Weights of a small GPT-style language model, trained from scratch on English Wikipedia: untied embeddings.
MLP neurons of a small language model. Each row is named by its layer, matrix (gate and up: input weights) and neuron, and shows model dimensions 16-111. Each number is 200 + 30 x the weight over its row's rms, rounded and kept within 0 to 999. A neuron's up and down rows have the sign that makes its largest values positive.
After each neuron's rows, "fires after" lists the tokens most often just before its 100 highest values on Wikipedia text that the model never trained on.

L5.gate91,166,206,190,249,237,201,193,182,242,232,182,198,180,216,179,191,224,167,210,202,239,189,138,187,255,233,217,146,194,213,196,204,125,167,198,213,195,171,186,158,223,185,207,146,223,197,208,214,169,183,142,190,184,200,170,244,222,160,191,197,211,201,208,229,189,228,134,214,242,165,181,230,188,240,220,141,215,161,199,228,176,233,218,217,230,221,207,180,170,218,208,181,186,157,222,160
L5.up91,209,283,160,144,234,237,225,227,164,178,197,225,194,181,234,172,211,223,246,159,215,174,202,234,181,207,207,199,214,204,153,182,182,200,202,234,172,179,252,248,200,248,178,223,228,189,204,209,239,204,179,145,201,219,212,196,198,157,161,216,228,138,155,214,201,156,238,145,190,232,153,129,209,204,160,227,184,172,202,211,195,225,197,192,230,250,208,234,206,215,186,201,205,224,236,203
fires after: " Te", "te", "r", "ti", " Di"

L11.gate538,278,224,217,199,210,213,237,188,194,205,207,241,187,181,198,222,222,179,175,212,172,183,191,211,221,221,214,208,164,196,147,178,202,181,176,164,177,179,148,225,223,201,226,201,237,121,241,197,186,209,190,151,185,166,203,200,220,220,143,164,172,193,157,248,200,178,145,223,236,225,164,193,176,260,194,195,194,184,222,191,238,220,194,223,182,194,132,205,215,210,211,233,159,182,257,211
L11.up538,193,188,218,231,200,217,227,227,185,191,198,207,190,207,214,235,225,200,130,218,263,180,194,178,218,208,224,234,180,208,192,166,214,235,205,196,207,219,182,175,206,227,197,211,230,223,218,200,195,206,221,160,182,236,252,173,276,182,260,196,199,236,250,194,220,302,206,221,325,254,203,180,232,177,208,199,231,197,142,229,190,168,173,187,176,183,221,198,181,222,148,198,189,190,235,161
fires after: " =", " ", " w", " b", "-", " W"

L5.gate651,214,169,178,235,236,180,243,205,237,149,238,176,141,192,198,236,186,213,243,215,242,231,238,174,144,234,217,203,244,216,206,233,159,197,251,183,155,199,200,159,245,252,244,223,204,234,228,197,184,191,199,263,187,212,200,172,214,171,208,173,191,205,227,177,229,246,196,200,173,179,210,226,228,234,152,229,183,212,217,172,158,158,157,223,193,179,229,161,194,182,186,162,222,204,210,245
L5.up651,178,211,207,248,205,201,218,208,234,167,203,181,198,161,220,204,173,176,185,232,197,239,185,175,148,169,213,158,192,147,163,147,233,141,180,201,212,227,185,197,154,245,246,150,194,213,135,193,149,242,241,199,155,210,214,237,208,187,184,186,152,181,175,175,226,171,206,235,238,156,166,196,204,177,157,242,236,179,172,221,219,212,166,220,154,175,204,222,223,147,178,223,194,203,157,204
fires after: " C", " P", "P", " c", " ma"

L2.gate378,224,215,211,189,205,155,212,221,190,233,204,218,215,201,243,214,254,217,196,188,208,199,278,195,212,244,213,181,163,164,239,184,211,230,188,236,193,199,227,152,169,234,174,202,151,117,170,148,171,220,247,213,187,183,187,154,201,241,235,170,194,200,191,247,208,163,229,182,198,190,150,199,170,208,217,210,126,263,165,205,148,220,177,249,184,196,235,152,186,212,152,162,209,164,155,200
L2.up378,208,240,203,155,194,205,200,254,216,212,187,226,147,182,235,213,190,191,227,179,181,227,195,239,229,202,194,205,214,209,209,146,163,159,238,187,195,174,239,217,195,239,169,138,143,263,198,200,264,206,133,209,231,155,177,189,201,189,220,193,225,219,206,167,240,176,204,226,194,219,210,160,226,178,177,182,174,260,195,163,195,190,245,201,247,203,179,176,267,230,213,169,202,143,174,188
fires after: "y", " some", " be", " a"

L5.gate408,218,170,180,244,213,199,232,187,224,232,228,200,181,227,171,190,195,181,186,183,173,177,223,174,226,240,195,213,249,176,215,171,145,163,211,129,204,209,165,175,200,197,161,281,218,276,239,172,124,290,192,240,213,253,177,222,209,176,148,235,209,210,177,169,181,225,201,176,210,229,208,194,221,225,218,222,170,199,205,157,195,231,244,253,235,191,210,189,228,239,192,179,213,221,175,200
L5.up408,210,153,222,262,198,173,214,200,195,247,232,197,198,259,230,194,174,180,138,205,176,170,184,221,149,241,185,171,197,148,203,171,211,245,185,184,246,201,234,207,169,225,229,228,256,192,242,187,180,154,242,239,170,190,214,209,231,204,221,149,198,170,220,191,128,219,146,149,245,197,182,178,172,157,187,183,252,190,194,164,207,211,211,198,197,204,227,209,191,192,150,199,241,223,201,246
fires after: " Re", " se", "ra", "ru", "r", "re"

L2.gate937,201,198,196,208,221,206,218,219,163,184,174,221,167,265,221,212,138,214,215,178,212,178,213,200,177,217,225,166,205,160,124,185,209,247,195,191,228,145,201,188,245,169,264,209,240,216,270,154,156,197,235,210,198,200,179,195,187,224,236,201,220,247,174,165,156,184,212,203,274,214,191,202,214,233,247,193,216,195,179,197,203,184,244,225,226,177,243,196,206,236,197,257,247,185,221,225
L2.up937,211,152,205,172,184,186,253,195,228,257,236,232,163,211,224,281,187,224,188,235,196,179,190,188,196,215,201,200,190,197,179,215,206,182,214,215,244,220,182,210,194,194,187,203,182,161,247,206,210,233,237,199,201,192,147,207,221,257,221,180,196,256,164,186,175,139,139,216,239,226,203,208,204,188,204,198,176,257,187,172,246,184,216,146,185,179,207,210,236,193,160,176,164,213,246,213
fires after: "ist", "l", "act", " S", "s", "j"

L2.gate309,194,153,198,188,226,230,229,229,190,131,167,179,198,229,217,252,191,222,242,183,246,200,208,174,193,152,212,152,219,159,228,210,218,203,244,174,195,222,174,190,199,189,160,181,182,195,189,213,186,227,208,200,180,198,176,217,177,162,170,220,186,218,169,220,204,220,272,191,196,180,223,239,218,167,231,218,192,139,207,176,253,204,236,227,211,206,184,244,204,152,235,240,183,202,181,192
L2.up309,212,121,248,180,182,221,165,207,234,218,183,217,193,224,167,197,241,213,221,197,235,195,236,170,217,189,192,224,207,243,180,193,196,182,215,201,157,171,183,241,118,196,138,215,180,248,184,171,217,201,233,190,240,205,208,137,249,196,169,204,239,249,193,198,181,215,150,216,181,175,164,214,182,184,217,212,249,235,204,185,195,217,191,261,194,195,162,165,132,172,233,184,135,163,163,246
fires after: "S", "s", " S", " G", "F", " M"

L4.gate8,238,258,189,234,199,170,186,182,157,270,201,233,231,203,212,167,208,217,146,157,169,190,195,207,180,219,168,176,206,175,187,190,180,184,186,220,182,198,275,220,273,189,198,239,237,188,232,178,190,244,202,156,239,194,196,224,165,224,250,216,162,239,189,158,162,177,272,147,238,210,243,189,177,171,171,272,161,158,184,240,218,194,205,179,221,237,190,207,212,209,198,194,163,196,168,185
L4.up8,206,243,184,188,158,176,163,252,202,157,205,252,191,150,158,171,244,232,179,180,203,200,192,211,212,213,181,226,219,211,164,171,183,217,180,202,213,196,192,194,186,164,224,215,227,169,209,211,141,171,227,237,238,227,192,210,150,222,226,162,189,227,168,202,180,192,208,232,200,200,153,224,234,209,211,219,217,199,189,247,201,151,172,217,188,233,180,207,235,166,158,198,208,189,193,239
fires after: "it", "all", " due", " lead", "s", "Note"

L5.gate33,297,223,200,161,178,209,197,117,194,230,201,233,161,173,171,198,215,221,179,219,219,205,224,240,260,215,262,231,228,184,171,232,111,175,185,214,170,226,196,190,297,198,159,249,200,236,192,233,197,209,255,164,184,210,191,235,180,221,177,180,167,213,210,136,241,233,206,176,193,203,182,185,274,177,230,189,216,203,185,203,222,190,212,207,213,171,175,213,243,206,207,215,178,201,203,156
L5.up33,197,170,209,173,218,234,188,186,195,178,262,239,150,218,223,182,226,193,200,144,214,207,220,211,184,220,251,253,207,212,164,212,194,229,218,199,148,186,166,207,183,133,171,169,176,185,170,187,188,176,195,216,205,168,203,160,219,250,264,205,205,212,218,212,203,244,220,244,243,243,240,224,184,168,138,184,236,192,182,140,183,191,214,215,222,214,172,173,130,214,213,254,127,173,186,213
fires after: " ", " Ru", "±", "e", "age"

L2.gate352,195,225,186,164,212,237,240,166,167,188,195,214,166,184,233,269,240,212,221,222,121,225,216,185,228,136,201,211,213,181,231,166,219,164,220,205,200,202,185,228,199,223,222,199,204,221,214,198,225,196,155,184,216,217,135,172,243,202,202,243,203,169,204,217,180,189,200,133,195,186,195,170,219,185,190,226,207,188,218,185,158,203,154,240,218,204,211,159,265,199,160,137,258,185,215,226
L2.up352,223,199,191,199,173,208,234,202,197,207,155,165,198,221,211,217,238,229,195,250,199,228,131,184,216,165,193,245,167,141,194,195,253,187,209,168,182,198,224,194,237,197,211,177,204,229,200,179,238,238,210,252,181,197,219,269,171,188,204,141,188,206,187,171,230,137,197,188,237,222,187,192,169,190,235,197,277,175,202,172,228,189,218,192,162,205,229,227,232,163,172,202,189,192,204,211
fires after: "p", " B", " P", " finish", "P", "ap"

L11.gate947,167,218,206,169,196,200,207,197,191,162,128,217,239,176,225,176,205,158,170,192,153,224,213,169,218,200,150,188,224,184,229,185,185,139,253,194,228,263,165,181,178,189,211,158,224,156,227,181,204,215,186,196,216,160,164,187,225,251,155,183,180,176,230,144,232,199,166,171,252,157,199,193,162,132,199,220,228,173,217,197,190,145,200,192,206,162,216,159,236,199,234,203,199,230,254,206
L11.up947,184,228,181,172,174,172,190,192,218,195,238,251,192,209,217,177,166,207,222,194,168,212,227,213,238,246,178,167,192,164,207,228,216,182,125,249,227,177,214,199,243,210,192,196,167,221,232,226,230,153,205,207,284,184,204,203,159,193,193,136,228,149,237,234,186,223,183,203,171,161,216,222,206,172,165,165,230,170,185,215,188,234,179,185,215,208,237,201,231,168,210,189,202,199,176,214
fires after: " ", " |"

L2.gate610,246,231,228,234,222,217,202,223,248,192,190,173,171,197,234,171,163,162,278,205,208,212,221,166,213,169,215,188,237,123,195,168,119,246,194,174,229,249,220,211,206,209,210,218,218,159,219,198,217,181,206,221,211,264,191,200,162,196,165,221,193,249,198,173,198,179,143,162,191,186,216,160,198,231,195,173,154,176,177,204,197,202,208,223,226,179,182,228,214,161,151,208,157,219,235,244
L2.up610,223,210,207,171,139,147,153,165,165,227,221,238,216,218,174,203,190,157,214,238,227,223,183,195,191,278,228,235,225,204,274,213,168,271,180,210,233,163,157,165,202,197,295,197,217,239,188,236,210,203,193,168,212,191,163,202,182,217,204,216,190,133,145,186,224,138,165,226,217,204,163,263,185,223,219,171,189,220,186,153,211,240,173,214,186,189,185,234,221,196,214,189,202,214,193,200
fires after: "ru", "m", "ur", " Man", " La", " R"

L2.gate746,221,203,268,205,199,169,234,171,201,194,233,165,220,287,204,226,198,177,237,185,199,188,200,178,218,191,208,188,221,197,207,245,177,210,180,200,206,167,206,197,177,191,175,180,253,185,265,156,203,206,224,204,167,228,192,182,180,208,191,191,199,194,180,204,149,91,252,204,165,139,188,271,203,198,192,167,220,201,232,201,235,215,179,204,198,196,158,224,218,146,173,237,200,195,226,229
L2.up746,195,142,170,186,202,266,198,160,204,193,258,228,200,226,196,213,192,235,159,187,176,195,196,164,213,217,242,166,227,211,174,197,179,198,221,216,131,201,229,213,174,220,181,161,167,164,206,196,176,184,209,210,229,230,204,213,209,198,222,227,189,198,203,222,213,209,216,230,176,199,201,188,233,194,238,205,262,152,205,234,196,241,177,245,196,201,171,257,151,263,198,206,174,237,145,246
fires after: " ex", "M", "s", "S", "duc", " Ex"

L5.gate519,258,201,207,176,181,257,235,150,195,164,206,196,199,166,221,260,189,239,197,224,225,202,146,234,235,210,241,166,212,165,189,228,144,175,178,200,176,209,186,178,173,192,221,190,235,147,222,170,185,225,148,165,190,205,149,229,260,208,189,275,206,232,150,227,226,193,213,205,162,224,227,253,233,230,194,211,205,173,183,155,200,194,221,257,239,200,186,197,192,214,199,212,209,194,185,244
L5.up519,200,199,209,177,184,180,203,139,174,207,215,231,220,138,243,201,218,178,235,180,199,122,166,239,170,250,226,239,205,139,228,127,200,217,207,162,195,227,200,157,172,168,173,260,209,186,225,210,192,187,204,226,186,175,164,185,248,204,206,193,187,206,209,231,200,222,190,178,263,217,181,199,179,202,128,192,222,152,168,152,221,226,179,219,189,163,205,205,232,178,201,201,192,203,199,198
fires after: " ", " L", " W", " R"

L2.gate463,213,165,181,213,225,168,227,205,221,219,217,185,175,203,169,177,231,228,235,159,191,220,182,206,211,183,175,191,175,215,119,197,190,205,228,184,200,172,202,153,205,258,180,193,237,137,251,137,248,218,200,172,181,212,238,191,211,187,198,158,228,213,215,221,174,191,155,187,164,215,285,255,235,233,208,223,188,192,230,186,189,251,190,202,199,240,212,258,172,205,158,255,161,248,209,224
L2.up463,177,233,176,180,239,163,172,160,209,198,206,216,205,203,169,188,193,177,215,224,220,233,162,250,168,134,225,236,190,243,190,227,171,157,218,208,239,205,187,198,191,204,227,194,195,191,223,227,200,216,151,198,222,226,177,140,219,209,179,235,195,193,136,208,208,157,207,198,180,202,211,241,185,184,116,186,177,200,199,192,159,217,233,218,165,244,170,207,197,214,197,190,187,242,206,192
fires after: " M", " E", " pro", " consider", " A", "re"

L6.gate898,134,208,175,178,237,233,237,236,202,144,207,250,183,242,201,217,205,218,175,213,256,212,223,193,224,174,196,206,226,173,243,189,220,183,217,189,183,206,225,167,218,217,181,152,216,204,192,252,199,255,216,222,157,213,217,214,148,165,231,193,202,260,201,197,213,167,225,190,220,172,259,176,191,173,180,243,201,199,196,156,227,224,271,191,179,205,150,226,188,188,229,170,232,203,182,271
L6.up898,175,242,176,213,164,175,208,227,200,170,222,176,197,233,181,220,211,180,215,214,243,198,252,242,138,256,189,248,171,185,193,216,178,204,212,176,157,172,198,260,212,159,160,186,154,175,243,223,231,172,184,220,202,204,151,207,198,245,232,173,221,240,201,185,210,185,258,174,226,252,170,253,223,215,194,209,184,198,186,153,200,172,212,223,175,204,228,175,180,223,138,193,140,192,233,206
fires after: "s", " S", "y", "S", "o"

L2.gate131,227,229,277,191,211,127,214,219,187,224,200,219,154,187,205,196,228,235,189,206,181,199,174,217,159,208,203,184,205,202,213,217,172,212,188,207,222,194,238,221,217,239,224,171,195,177,211,203,215,247,163,183,234,240,239,193,154,212,181,218,188,145,165,232,209,214,210,130,147,238,174,182,187,181,148,220,228,161,150,149,185,192,187,196,187,212,265,239,240,167,209,286,206,172,222,207
L2.up131,213,200,159,160,201,243,193,212,192,112,182,284,170,174,228,213,198,235,288,221,219,227,179,208,229,246,115,248,225,158,176,213,182,222,186,223,148,213,196,157,210,204,202,198,224,226,216,254,236,247,166,201,222,241,198,220,143,206,201,211,168,175,201,189,233,212,172,229,234,234,158,233,259,168,171,198,207,179,229,204,230,187,160,228,176,224,196,258,180,220,221,140,253,163,161,167
fires after: " P", " the", "P", "d", " F", " f"

L6.gate329,230,135,204,175,197,231,237,204,154,193,169,173,200,202,211,233,258,183,228,240,197,213,171,224,192,185,205,194,203,237,170,167,193,208,227,177,222,159,188,174,201,244,226,194,203,166,223,189,216,192,234,160,188,200,177,185,219,191,145,221,194,179,189,181,206,190,232,207,218,153,203,229,170,203,230,172,228,227,194,221,279,179,189,261,219,191,168,222,263,209,231,187,200,167,149,243
L6.up329,167,165,222,189,173,167,157,251,201,158,172,182,173,204,196,224,190,184,169,170,210,199,228,214,174,144,214,206,179,202,239,178,204,209,189,194,172,208,186,208,203,215,196,230,217,241,240,181,180,207,246,204,213,181,139,203,243,220,213,220,199,196,206,146,152,167,238,196,190,173,220,206,191,199,223,184,180,209,240,218,213,193,234,234,180,188,211,179,214,217,177,183,201,194,206,273
fires after: " S", "s", "S", "f", " ", " V"

L3.gate592,204,174,213,188,230,197,202,195,167,162,188,185,209,172,242,211,224,158,177,210,191,233,205,211,246,152,198,210,250,178,162,187,184,195,217,220,152,198,191,193,215,228,189,160,174,162,245,202,237,192,203,164,192,256,229,231,197,240,217,240,208,201,208,190,194,158,181,156,135,265,189,217,212,239,148,220,223,192,138,206,185,161,188,132,180,179,188,222,234,210,179,183,227,160,235,153
L3.up592,167,224,179,167,207,222,189,209,162,194,205,205,205,176,160,214,177,173,203,220,246,221,184,195,192,215,199,199,216,210,172,201,185,233,220,171,225,163,199,134,196,255,159,121,181,198,190,202,225,235,202,178,212,195,194,155,142,201,211,187,209,171,188,179,204,192,154,113,199,226,163,207,148,249,194,177,235,213,177,256,221,185,194,218,180,195,187,221,244,237,169,197,230,181,170,238
fires after: " co", " F", " f", " C"

L6.gate282,206,220,204,227,249,198,226,182,218,193,191,182,236,179,176,168,244,200,166,171,284,231,200,185,194,187,199,179,194,182,194,191,157,223,185,246,191,197,243,192,188,248,192,188,231,191,240,228,246,205,203,181,218,221,215,263,168,224,150,168,217,229,206,173,202,170,161,208,223,238,184,238,196,126,203,260,238,159,206,154,206,206,135,175,184,182,180,215,217,239,255,202,176,210,193,259
L6.up282,157,185,211,239,217,210,186,176,228,178,197,246,182,216,200,171,246,190,155,166,190,211,189,192,194,253,228,197,194,192,238,208,230,199,218,213,232,226,181,171,208,212,202,180,252,182,213,202,201,224,139,165,185,225,198,175,239,210,211,198,151,151,213,202,212,197,178,255,206,182,152,223,227,199,221,262,177,108,174,210,226,185,152,239,222,201,197,171,158,197,158,169,167,160,178,188
fires after: "===", "\n", "re", "st", "it"

L9.gate563,210,156,194,233,179,167,219,199,168,244,168,181,205,192,132,183,205,241,195,186,204,160,210,243,139,220,196,243,181,206,197,230,186,225,203,177,164,152,194,228,221,171,141,140,223,195,239,176,126,255,275,206,177,210,236,183,204,208,192,190,171,195,203,166,186,205,193,147,269,213,210,182,248,193,196,239,213,192,147,186,177,197,249,158,200,175,187,220,219,189,173,189,186,209,169,210
L9.up563,204,178,230,179,157,139,216,272,110,162,186,209,157,241,176,232,168,154,160,179,250,106,223,211,193,212,212,185,212,217,207,246,139,209,218,167,191,168,137,152,133,194,223,224,221,211,217,186,214,224,225,220,190,179,222,244,176,228,216,190,171,168,201,196,220,165,154,164,251,205,238,179,155,211,210,195,186,224,170,237,186,157,171,152,146,165,171,168,193,170,225,172,195,182,243,169
fires after: "s", " S", " N", " ex", "-", " st"

L9.gate946,188,216,131,197,178,198,211,222,216,287,230,223,195,230,174,173,186,219,247,199,174,222,218,203,146,143,199,183,172,204,214,214,210,177,215,183,200,169,184,172,156,224,226,164,224,157,195,193,223,218,222,251,184,181,223,130,184,250,219,257,194,201,179,208,217,215,189,196,228,184,136,211,209,195,232,164,189,220,198,218,205,192,187,207,174,206,193,195,192,208,231,160,207,138,222,178
L9.up946,196,190,224,164,229,236,154,194,209,191,226,165,207,233,223,217,141,233,173,194,155,192,172,201,181,166,251,189,231,195,224,237,208,219,222,212,254,163,229,201,263,202,169,209,161,229,226,166,212,184,160,225,191,174,186,205,220,217,206,201,138,197,187,242,154,160,208,168,194,215,194,218,234,133,188,218,206,198,170,166,216,141,183,178,202,206,183,236,210,202,232,181,191,204,207,162
fires after: " A", " a", " N", " b", "u"

L3.gate51,199,176,200,171,200,191,230,222,150,244,192,167,193,213,267,186,192,202,210,216,198,210,184,216,187,179,202,262,242,185,180,218,181,206,162,211,196,233,195,217,204,194,216,190,175,210,205,247,189,223,198,170,191,206,177,240,217,211,216,201,227,236,194,208,206,218,268,196,239,228,232,284,181,225,172,234,200,191,210,164,201,181,225,177,183,187,139,155,193,231,183,187,249,195,206,190
L3.up51,203,216,191,144,226,136,209,238,230,201,158,163,170,174,243,213,193,222,197,209,148,188,211,194,197,214,170,209,232,181,197,226,267,190,213,196,241,160,188,206,214,197,134,218,233,243,195,224,219,222,180,148,174,204,209,202,158,158,201,180,159,165,216,168,305,237,220,205,173,198,216,219,219,153,221,228,193,220,226,182,214,223,206,212,181,150,246,244,225,190,239,198,233,219,133,211
fires after: "gu", " G", "house", "born", "form", "ce"

L11.gate646,207,232,206,234,179,221,204,236,180,141,220,219,197,236,206,167,221,240,171,168,183,158,249,222,189,201,146,227,260,210,176,183,162,168,172,249,191,219,187,227,141,205,170,210,142,115,212,151,127,234,189,158,209,152,211,202,208,241,173,262,206,173,253,196,168,206,182,192,192,204,179,233,196,202,178,233,209,174,186,209,213,146,239,201,207,189,218,251,173,244,139,173,178,202,105,189
L11.up646,258,257,179,190,172,169,243,177,174,143,195,151,209,195,159,218,223,193,214,172,223,193,165,127,257,226,207,207,146,207,169,234,197,215,213,203,193,196,204,186,255,168,216,177,236,253,197,183,205,228,166,165,164,206,245,194,166,287,195,206,203,183,209,153,182,159,240,146,239,170,169,206,155,225,226,120,246,230,183,205,187,160,199,225,153,186,202,193,162,250,236,223,202,169,177,197
fires after: " C", " co", " c", " in", "p"

L2.gate557,244,220,223,189,225,207,189,167,227,218,134,201,216,174,259,211,233,184,206,169,207,194,260,196,220,217,206,204,252,216,143,120,235,234,162,221,156,211,228,189,214,189,267,249,177,191,220,209,232,205,221,170,173,162,212,173,183,190,256,191,226,253,177,207,219,134,217,205,193,192,215,215,179,218,246,200,182,165,219,195,232,254,173,192,169,188,175,223,229,225,173,148,193,181,179,180
L2.up557,253,187,182,206,277,227,200,231,178,162,191,163,168,204,191,199,214,159,192,166,216,167,236,210,166,195,173,251,224,203,183,215,171,163,154,204,115,249,207,190,244,231,212,200,161,207,183,267,217,166,149,215,170,202,238,198,170,166,224,210,227,230,233,210,182,196,208,232,213,260,194,163,180,156,213,160,214,214,211,169,263,219,234,232,244,211,186,263,195,209,224,244,205,178,142,229
fires after: " be", "la", "y", " to", "ate", " Me"

L3.gate121,214,150,174,233,163,210,214,228,200,265,188,188,201,209,196,241,156,220,201,188,174,165,160,202,254,240,209,212,201,192,179,191,132,243,219,219,164,171,208,239,173,138,192,211,158,207,204,217,184,235,165,138,234,202,186,204,187,211,218,156,195,221,159,175,200,182,160,219,201,200,194,199,205,208,170,154,235,191,212,198,201,210,212,206,186,237,187,198,155,233,169,159,167,214,171,203
L3.up121,273,162,267,222,187,166,210,210,212,220,226,178,170,234,189,172,203,206,162,196,186,245,223,184,183,244,159,147,209,173,217,146,145,239,199,279,210,179,179,214,136,184,177,202,179,198,211,226,225,272,187,209,188,241,214,159,194,229,210,156,213,209,194,196,190,229,231,184,184,165,224,237,214,197,214,139,175,227,207,214,239,188,155,208,189,228,219,236,149,169,200,174,258,204,261,215
fires after: "th", "hi", " Th", "t", "l", "x"

L5.gate632,275,178,185,195,216,209,263,169,207,232,167,200,236,186,248,189,203,255,187,207,225,183,179,252,207,230,200,161,167,223,195,179,192,215,213,208,144,185,231,196,162,196,228,196,189,185,186,149,169,246,245,183,158,187,258,241,131,256,180,158,196,203,216,186,166,199,185,177,150,225,203,195,171,212,201,208,190,208,165,215,154,219,219,162,223,191,198,179,189,188,200,255,204,216,214,136
L5.up632,161,192,186,188,179,161,196,152,227,170,197,203,232,196,176,221,144,211,199,225,164,204,188,240,187,212,223,209,181,197,196,162,211,197,193,138,253,180,217,146,210,205,209,222,210,212,175,174,189,243,190,199,222,176,192,260,182,173,214,122,171,238,168,233,192,236,193,158,213,218,160,243,241,178,224,208,202,169,203,179,252,182,169,212,209,186,220,203,135,172,192,172,248,229,187,208
fires after: ".", "l", "li", "co", "it", "ol"

L2.gate629,242,194,277,211,195,166,273,224,223,189,162,240,154,226,247,232,211,138,141,179,225,219,202,187,217,202,205,169,218,184,177,181,199,245,180,141,185,191,195,203,228,235,232,209,154,246,182,188,194,235,148,229,179,195,192,168,270,206,188,211,173,185,230,206,169,194,194,186,176,188,202,170,209,177,173,200,209,155,205,227,226,227,211,179,219,180,223,179,193,212,199,221,207,210,166,153
L2.up629,190,165,217,197,178,185,224,200,213,203,202,219,213,254,157,215,169,209,176,199,190,231,218,232,248,190,235,195,189,143,206,200,173,230,193,206,208,186,179,145,188,167,153,238,255,222,179,221,184,204,244,153,222,203,208,176,176,199,198,195,235,187,261,181,180,196,195,210,220,171,186,156,191,178,219,165,213,145,241,211,178,251,209,171,221,185,241,190,173,174,156,225,246,226,233,205
fires after: "ra", " Ra", "gra", "ru"

L6.gate409,228,211,169,194,195,204,204,193,219,211,182,247,176,193,185,192,173,237,202,219,234,249,259,175,250,164,233,155,209,192,230,265,257,212,193,286,244,139,192,159,143,192,179,208,200,137,249,203,208,245,184,163,183,205,226,184,195,181,177,195,180,225,232,198,169,156,185,238,212,207,208,284,233,218,252,177,139,216,165,194,216,215,155,189,201,158,210,177,217,252,168,204,194,189,223,204
L6.up409,200,199,230,130,205,210,196,256,229,185,171,205,180,158,218,248,184,230,174,181,194,259,236,195,163,188,194,180,233,155,231,219,196,157,210,199,176,171,144,233,190,167,145,192,206,199,229,197,180,191,190,229,232,192,181,166,163,232,224,197,179,215,219,223,189,149,223,236,170,225,210,167,228,211,206,234,171,152,198,241,257,153,173,198,243,208,237,216,196,197,204,226,142,227,184,206
fires after: " a", " A", " the", "o", "s", "A"

L4.gate909,207,186,212,188,183,200,206,183,169,230,226,220,148,180,159,217,183,195,154,197,198,205,212,190,282,228,216,164,210,175,231,157,230,211,204,182,201,226,197,235,199,193,201,196,178,242,172,220,225,250,229,197,181,234,178,200,174,175,212,168,207,231,174,189,243,210,108,189,180,165,201,211,240,207,184,188,204,209,199,125,190,165,203,222,213,203,175,193,206,243,210,250,172,184,239,153
L4.up909,209,205,182,184,188,157,186,169,148,195,215,223,225,184,221,200,232,213,172,196,224,231,171,245,244,207,178,217,178,176,179,209,229,197,191,146,235,175,198,226,211,201,229,231,259,146,221,226,200,168,218,176,218,203,232,235,185,135,226,134,213,219,172,193,213,219,176,134,226,218,197,191,185,143,199,216,209,187,176,227,253,179,156,212,193,187,220,177,174,184,197,226,253,192,189,208
fires after: "er", "co", "li", "it", "c", "re"

L2.gate613,191,177,197,211,218,155,221,202,192,202,219,218,226,208,212,195,205,152,192,240,210,221,171,252,228,238,220,169,211,141,209,131,216,203,199,260,221,195,178,215,187,157,233,216,218,213,152,184,190,202,161,209,173,143,118,192,249,192,228,181,152,168,158,173,203,212,195,206,200,186,194,149,270,237,147,159,176,176,224,137,186,219,286,193,201,175,169,191,199,236,200,168,225,202,194,195
L2.up613,185,206,170,250,206,199,177,244,198,139,226,187,235,199,199,153,229,185,241,212,238,162,219,221,209,213,211,179,247,191,183,205,185,193,177,194,170,214,204,171,206,259,197,222,245,210,181,261,183,201,189,195,207,141,171,210,155,162,144,191,191,225,166,223,182,248,171,175,270,163,222,224,194,211,193,235,231,198,188,206,158,201,206,194,220,173,189,198,232,201,210,243,239,207,193,236
fires after: "act", " found", " di", "ju", " ch"

L11.gate400,209,241,211,188,208,219,219,190,182,138,127,221,193,184,170,174,175,210,185,216,194,249,160,214,235,185,183,238,251,181,142,209,198,198,228,151,156,239,234,147,146,200,126,187,189,199,231,185,200,146,195,218,245,168,245,190,222,188,137,212,185,221,185,224,181,150,183,169,231,147,197,186,209,153,167,201,229,154,233,180,160,173,187,219,176,148,203,211,226,186,146,150,206,218,172,189
L11.up400,187,231,231,168,215,199,198,201,142,206,202,231,199,181,209,157,185,264,161,213,201,223,205,242,262,214,212,238,224,195,256,207,194,197,174,191,216,188,211,199,241,165,205,203,178,201,205,261,167,180,236,192,225,238,172,219,174,229,178,102,206,210,164,181,249,159,156,200,193,181,199,230,238,150,148,279,225,209,190,129,180,178,231,185,213,189,200,110,235,215,218,230,203,180,179,225
fires after: " ", ",", " |", " –"